config.toml
n_layer = 8
d_model = 256
n_head = 2
n_kv_head = 2
head_dim = 128
d_mlp = 1024
vocab_size = 2048
activation = "squared_relu"
norm = "rmsnorm"
norm_place = "pre"
norm_eps = 1e-05
positions = "rope"
rope_base = 5470.0
rope_fraction = 1.0
qk_norm = false
attn_scale = 0.0884
bias = "none"
tie_embeddings = false
parallel_block = false
init = "normal"
init_std_qkv = 0.0384
init_std_o = 0.0477
init_std_up = 0.055
init_std_down = 0.055
optimizer = "muon_hyperball"
lr = 0.00639
beta1 = 0.95
weight_decay = 0.0
lr_head = 0.00537
grad_clip = 1.0
warmup_steps = 200
schedule = "wsd"
decay_fraction = 1.0
decay_shape = "linear"
final_lr_fraction = 0.0
batch_tokens = 32768
seq_len = 1024
doc_mask = true
z_loss = 1e-05
train_tokens = 300600000
steps = 9174
dataset = "wikipedia_en"
MLP neurons of a small language model. Each row is named by its layer, matrix (up: input weights; down: output weights) and neuron, and shows model dimensions 0-255. Each number is 500 + 50 x the weight over its row's rms, rounded and kept within 0 to 999. Numbers have three digits each.
Before each neuron's rows, "fires on" lists the tokens most often at its 100 highest values on Wikipedia text that the model never trained on.

fires on: "o", " F", "al", "ual", "y"
L4.up811:471505490508480406458536422539456486469516494465476504459436413439536550489517532415412482471468568436450591466562496394478478521478575523499537315536513440499454495445516478514437601484496531452476507433531529498524543510526594427511495519559510538528523517441489425582477606565491458420551526561555461480485518463461559426514499555420520480543443429577428488428566515496484549553491457480357595481560379398508523482539456410486500483516455480462544557475506467445529465539606524490432481504490505529588471526433510517453503495525497515489536454491507470441526490409625487552474455548518462470501458538533501542478404504509507433528504520562565435369565435532517539548551535592433412471498538458518555548488451444506491559545574471548543594396545479435546503494553462
L4.down811:514548541590518533473494617521507470533429422555456547468517457568475521424499465478549504498522463492544496527441496511538559545562491481495465567452526583458576462563473462534513524588428442531493517520547404452468461479447440579520496508387524448428468460628549483534417468566553601542507466410583541495500524438527517504558571454554473527513538572497478424518523513551574440505499477533601437495455643559458487485544572505559430481532568454532496514570423422521467538489458466474531559529501516489437535526480416477547473619519444527470460523521552571566492442523476465412453431431511498550490571459511358515516525495478528566540523498402503458655480511485586462522384500483468535526456577485504451465513457534518430471543433482443555466555468452521544581584465434

fires on: " the", " his", " all", "ver", "ak", " a"
L4.up998:505467477460486499558450463483457505438503553542348581442480529447600565450552467502425437506428529423494516399431417437449509477490489531436463575482466502476456575523492491486475445499500507587552425408508461538488464517448472491424524470445455461501447561497552520443467492477471473436510414513482555621482489503492533414507555643474492453438513345519501526503483409550471604524468453509552452545510572472458573469496499524512465620477627447474499537501529499535491556472531504573525473517461389458458489521464397508459415493512488583427482503426511488464512434518536498506542481430483380418522581547511524479488476537539510577520522444496486507567457520500445584527471372491518495395495500578562449568468516557461460491616484562523480491542552441451424512446473514
L4.down998:513482552476487540606532531519486568604587467552433568467431459447541564475443466500545527475535517478580473475482564509437425491501424483448452451524556530581489477554551485559476482428578500563511505571550474387450534452571385548434533393438489610585568529564475533455589530562530530386512495487537455440507494439508463523438521457507479550564509555440461463466499482496515441591488511454510538589448539495476473552557649521431514430492478527477580470525542515457566592483476542543546494486497516460478519453439536420551511539551573394575477577567554464512492583504446480453464515500476445452508557467437456599465562556460518508515561540480541536464490476555462520457489543574587435489491507457483412609548569458497458569490516629499523528470491537470556491563437524

fires on: "ent", "les", "es", "s", "lo"
L4.up57:547440548442537499523426522574502513508509494504530477499386437545512558449539391457536445535473521533430517447548518501442471556544529550425532481501508542547494427551520450641506382461447494409539483374523484515426503492507530469533413387543506331496430490471445507480568566547525550513488517491572491522424508568514451446509533449485411435587525494489438465353510522435474407534528558510536560463466537552480433386477532522432488517583475500501546537526444466541536498523561533428488523480464481451509430429505454448532466475574457527479547516556552553467506557637484537469553480425490563519515462489531493406522529553503513477473524620543478531521565582529455431543583537593539473491539478617487485516509475527544579429519510542510529468546539488511545577525414521
L4.down57:402503509499516540503569550581520543456425412509531367464446495487476437456494545543569499505471521541480419547480524462520409536494504469436486490366517632514440496454468502537481462563555554551460503543473521425514551539481560482546505475489527553439530506506496516536507465434437452532491463525420583411485512465486520560518573535500539495476433441505474575587438519418520534396511514487511524456522433523491552532483515546461484457429474523505570401484516623394564529579522433429449512528487587511522594498465448469484390496466490537550526519464473489563459474466495523515425482529472544481528475562492582468418470420443484495432607498450375469519503429586555400528531488417552489593482467495539481510521471437502512585518415418457655522417513503488547577449456459

fires on: " m", "g", " ", "ph", "}", "00"
L4.up148:467479625493548502431520468443503537503545465582535424490472539570537538608481507539612533484509537428509509426527615519446476488550470568522566506512549508489494502538480454509454517495466437460474557493543555462428416456541547497438410466511486478487453473471465603527495468559509514449528516522447457456481540588492515519448558499434378531517357471539503538546464411486492490330471476463501609487432532462479478575502533462520535489589539517518451502564482541520477500506444454516454466547448504585493545520576466491503534448511547454498510500521505447510450605524536545509555476489521496470411467561493457399541465458539609605526455400518428520530419475481566482402563496582410627459483458473454533472493486360442481509536452469577508490612488528484514601486574501
L4.down148:551541476522464535472455474466486437447545498479422531529425457565566486460473534447542463553524461393482530506550497472535574603547505493524590540549472482551504526476487548441491542502478599477499589581486548433564596507466444506462483526540565515536527486485474452438484483466489471568497468452546505511492507533438506474452634525497540508570447507448569417404531505493431521499537435453552489583583459578493487515521513415472634460437593448461627544367545422536501561458429511426529548385514387441535524474490534563466541541520543548596472438482595496454578480537416543473573476450523450536527543460483592572482512485490493443517549508423376462410537456552556526527524483446484546555474497580521528606450468494450521569525440543473530583545531499506498543468481479

fires on: "p", " ", "on", " An", " Vi", " Record"
L4.up580:466486568568514552516498502542551638528623536523586494511375474523540511584551542590566511483555429526467484573473588574581505524535512561475474561571496603461549504504593485523564565503503515513517505456514433449535448429490503546476486492483459500486610510344456509539474534517525401488543472559419448444458485516553452460397594439500556569536519524549474515517440607579558502432421507454470488519539542547439542494525509476483491450465516452548457551500502553500497440487565478484476544477341477566564456518516546546562548489494484464504559573461548508556602499476535417523500485422543510492417554523473501524546540415566507442537530537503505482434486517504542460526526433535567596462419575546544485540549459435483490611551489527513504389553468581541498511516523426
L4.down580:534487484510570554478582473478556522492564526598484541531540484429418475441539483448506445448486505462514510490399512471474522505488480499545508437484489515555466585553452494542443573597547503480406514414376522565517473436529559572542573508451402435514440538568576544512469489564397609557500449523417555532521480537524533543425453494467513494511484500432524481585495496440596428539526550430439429400495498465468436507606545480525509492476449486525562537475479563447523475512482566514482500426552514501474519474415506548508394468521524538545497494513377498568381571447414428457419498469534410525501489533424500447502511556428517435471441419454477470451483531442364562566459477434541472582507453536371433529526409572489479506500466519534509524469520467429507522467446563

fires on: " S", "S", "s"
L4.up669:496507512538459528519588520549538494493522495514456519478512542418528514481546513557489451467463519563444425483562607525560521527493615526552492413529587461564453527478486469579438435502519482469537607479508467570497548557432483557453573456485468496563447514459397502535535540469508518581575486518487489516509466571501497413594474484405468487498516446443538492447505433466476469429608439527622618464594484468459567597573490395478544408506428551438474502572473458531555546552491542408520478563609562498390548490526516449488449432529459551636525477425456587611557574493497501522509489547550466515529390456494441551443460547428422487491523517474484536539496494560469577549502492465430508477526488562523516544507537552419532469538506507512544558453479473503594433488529419
L4.down669:554523504543526451494467487494506505491468483467521520514557522511546493520488505498579490477442458491546448471441557467634472503471613538517550479570543453566402575403503500512584474435537541572427566470467468557633554543541544517421484505494447449469496479569512478558576522491518479493453542498457468517493467546434518567469416402509543513471512552501511602456419466480503522482551508538543522545533574530520581546514434557477475431424488546443529545453508556422501510489506481420490444580537521461459548519470462527470572614554449571627486524416542524628520486511492582500519463586458434550571399544449559500424592485454427449435415490539411495547583450512371559514477513456496605459405473515472443499504400479517536522484530494456621509486556569559529482535507508

fires on: " ", " B", " (", " =", " Mo"
L4.up70:432462445561497442488491482536449484413501506534506481473557501455506432485504579564501499499557427400477492508491614496441472535438535594479564470502441452538501577475472489350494615432490597493492527512579526484428577543478460564486490473499561497483439443421503480554524462545512541553466407464428491466525437563470500550596518509504466552514577495564444493461521554567465511436526540546499496478529490512519482470544450430567441458460491504537437510427379456458373531499569425572483538432379518456476462520475548497507541447542513485531502480564412516544482455534525406524655615513498544427551487514467572543491487524508574576447446596557466540453545561496582430479506593572535448479480479495480457480514463499546555502556392510564478428516510518512435446393538526
L4.down70:554474469488522564606576509485567483465444497477537467539630533437546493525416494421570527551460470539509532585462475564534478551456464487386575443414633591433534540453502516566565434504473447557562435524524481431581576413475472496463493506511501459472514517552596601481462493414554469562439476532536529497529478488421579574505526470560371514497527518524519541548504482440503503447428427572483587449450596520443441553507460508578547502432554433424554536432487542512524537564446531508506543480498511419481488498500529484462415471497479420518498543410518500488540464517502492409526461516431459640506560556521487619532550472523454570510549459506552520454567511516489429478540523521404527545467511567499519490526517554468560582469518610480455547534499512498549522485426401

fires on: " c", " "
L4.up74:443511473543448502459469451537532538546404648502421471465529486493460556469485462464586513460545539457404470451425478573512572518503516599483616488386488472523553533407596502534511520477438480572448447542429517458543524521500428576474513512438547425563483571520542567472435515575462519432504493494403439490479520585588499627514532363543551509467427512404489571534404490489493417476490479607531505549551568427449602478499397425457436540455516419457492473554503515493547556486527567534481541485519514554512474522522524461539498413477421526621492612454512455531517512480510512546511480537462556491531445559460447485556457458539592554465478486483467501511486454534540410453528554621519582518524582501531516465521505390483538483522493449496494511500443492514460489515445509
L4.down74:478488477494533516465540470536520506488405489579538472540572517386503491476472486410542483525493510526413517584477502595531450479503534396506605625429597543509426596563464537501561522441565509438444532466550549496498481473449565539410435523526443386487515467490512547445557508498514494421517537520444432594491507472607470466420493446437515412542526565481453515586530578507487486504574504409429482529567590568453501428459375462517541477560457493609562522478468476442462543387448509479547474517495460517531508479524435569467465466517487411511407538507498531592450393478527476449521478478487537514466491473427502427536483553555516514476573505519515400464489386564432476500525589512396592535418558436523493515470529505545484492507491460480509560447597533490477497439460509

fires on: "y", "le", "n", "me", "ent"
L4.up376:523313586525463496545379543511475528535503532580556530504454499614564625497465543517502524504506578492507471500551568521512484399501466396507559411516501426497512555574394515434552455602473512517499544385488497507498492541439499473551649493573518533514544447463525491467536524506539449565488479443564419504546511475598496503513503504411496449587579488476545523415543515493467510560454469438506460483535519469454471450500510492615437537481503498463542459488512432505440480486458465510479468506520469505489460555441510465462514499322490515465497545536425633496453457434551444422463537553506470452490469506474551496491528472480415552522595513443479449603548465610470468466542486449473545522458571523487522516410490407488590413477440500459424503495522464456514523511465433
L4.down376:513519450443521560476540384495454448557504540453612543459593485482469533484560500487520349536527487527514521522400508480486503463476567487513497508458521430449524542478560535548438452439516497504560515588460467509495444497522551547481567438475473488476428584482531513565512500491483522483517474493507550530622476520488494524443469481506530527448446397481437488467472506415588521498476490519604506566417409527577426431466424565507590542572521410535537571498490579519520493528539524595499510376553560431465525462555456391516478454582397517472507399461364368476495595489515550525489444477494540516480611497468532546425424442488465545448453459534580490477497549419522524465397514539477534482530535518498457475542593497484492521482626478624510529465506489536500464448503446

fires on: " S", " C", " T", " K", " G", " D"
L4.up377:525469492491431600436511511519563522558537542521462521517558489434580572465459501537477480530498467501573487506516450531506548534372519472598571482487461426554489449540425519477470529506525561463545498588446523519473577590393449437450433494388475491433489454455427482461570463502464500414604492506451465502472459486516448550474435575412574499483581458530447486498478487498472557459492419483571541511529495469445474475457504458523440469591451488459535402574470555490492619547451488430546389525573470497477469460477549530487631500480501465499432606606533490574579538444531426519561614458536522503471486484451487495563496453541518546563443455494605447529610502549496423462533513558404564465432572532586559511531489581441540524533437498510513471508467452487581449463463543
L4.down377:480582516558560421513530503449471507468460487480606519422445486499528512440514523446493398513442577579515482538523528489576483573474516505530452482471432490543550599477570465506498382443519582483403446421488509433448538582534427544533595552483439480489330436540495443430582537570560513410586548556457534470476491546536623502449425409459448479477468519492510495536440445481522481545466532446495551432496526505524524472473539449564460474594537446509430465454520453485446471436500526516481551492458482425486498441452597501540429531540405474487481532441448505613449461515411557523551591568518588497508477504469522538490533526546522579539460453529434452513480523478552464577409400442510529421560471559483564443549511542468490508559487551587497451531438538533460403500495490

fires on: "S", "duc", "form", " engine", "o", "x"
L4.up195:555525530534514535505613512521542591475525367417583538561466449390569485467586577581502442506429544482542403475515402499467483475618539461525513569557561499410447491445465521426528527445405482590550533542476532502460488510430521526526453465508561425473436450448497516509464412544523571464531557437491439495473456469545482364574465473471515436544466531524533463456503532516474422441480496492521423491528478558445517428509465467564489561564516593564554599404365431584452445525470488503499543415509599550521563512482492439509487521484466547573486462421491451587529494560597507578539470452468465481445530500507554484567451531540460568428460443486537490540467506591469538532594501534524419504503456525581507486537509508511510520547508427478529499467507435455495525490423431
L4.down195:599451455561480504400544442435526456517535533484482535485462552445456634509554481465514461537488528426545513469475474452516486526495537520570388496521525495452401484392550400427548413510469574554443460459548484529492503451509531493516585543510513492523529520517509468481450463527509453553438513415507489458479472488457544510509538594468477557448480414387442531612524538521386561452446495471555557443565473513550489472485529598441551421461528508416455588582459537498547513486473535588446520519491471485493480506666526454604504559532488530561467501414472523444587428515480497501449461574619529472561537440429485445472506440433493470518499472536543449441581506514546470529563520496479386415429473424498540562465545515496539490559516474590597520457460562458528480464473404

fires on: "j", "ov", "f", "k", " g"
L4.up720:494479587501492452400549545425548485465589471578508551491474572455495489551505501554497449537487440522372484476509484460545610507500559536441453613546515522592570500527526561597460544503480486556521483478450529392483557436458441444498456552545537461413514445544507498483529527512462558485591506577423500411466424460492497436447525483462385451497498435524527520532467408453433428510564473538465450489557533422590431538502554543532569391431453514493455543487518425552569430556485590484478478499557529562536584462447437579423434541570497466524563548459496514526521530518462479515504453507572406434504452533445463584506528537505623601495487532541492478473494489446509555494439468461539500511439433603511549383523512470425530406403490548460455564493514554503506476474522526
L4.down720:402523505506567426624591537475510537473517506452481511478440505387544440576496500560492465526496517516511524492556542525482505479534587427493534430516468453570531463570508539546627504509539471587539450503358476498517424480459569479481612505458506442585467495517401563520497469432524541478590460570493490470478452489400504437494569564533495439399452608573466454564558514483538472526521514457418478478614497445486478512547495498579470466517454493457587582448477545444506500467461526470336470601543508480525490536423503421451520514487483534485455416480434452648516458427556497538529454512480531444527478461487474464390487504434513439556513433578385410516436502458470573533450443515542473496557458505497468566487531482449432494469461478476504409499506514488514515504560499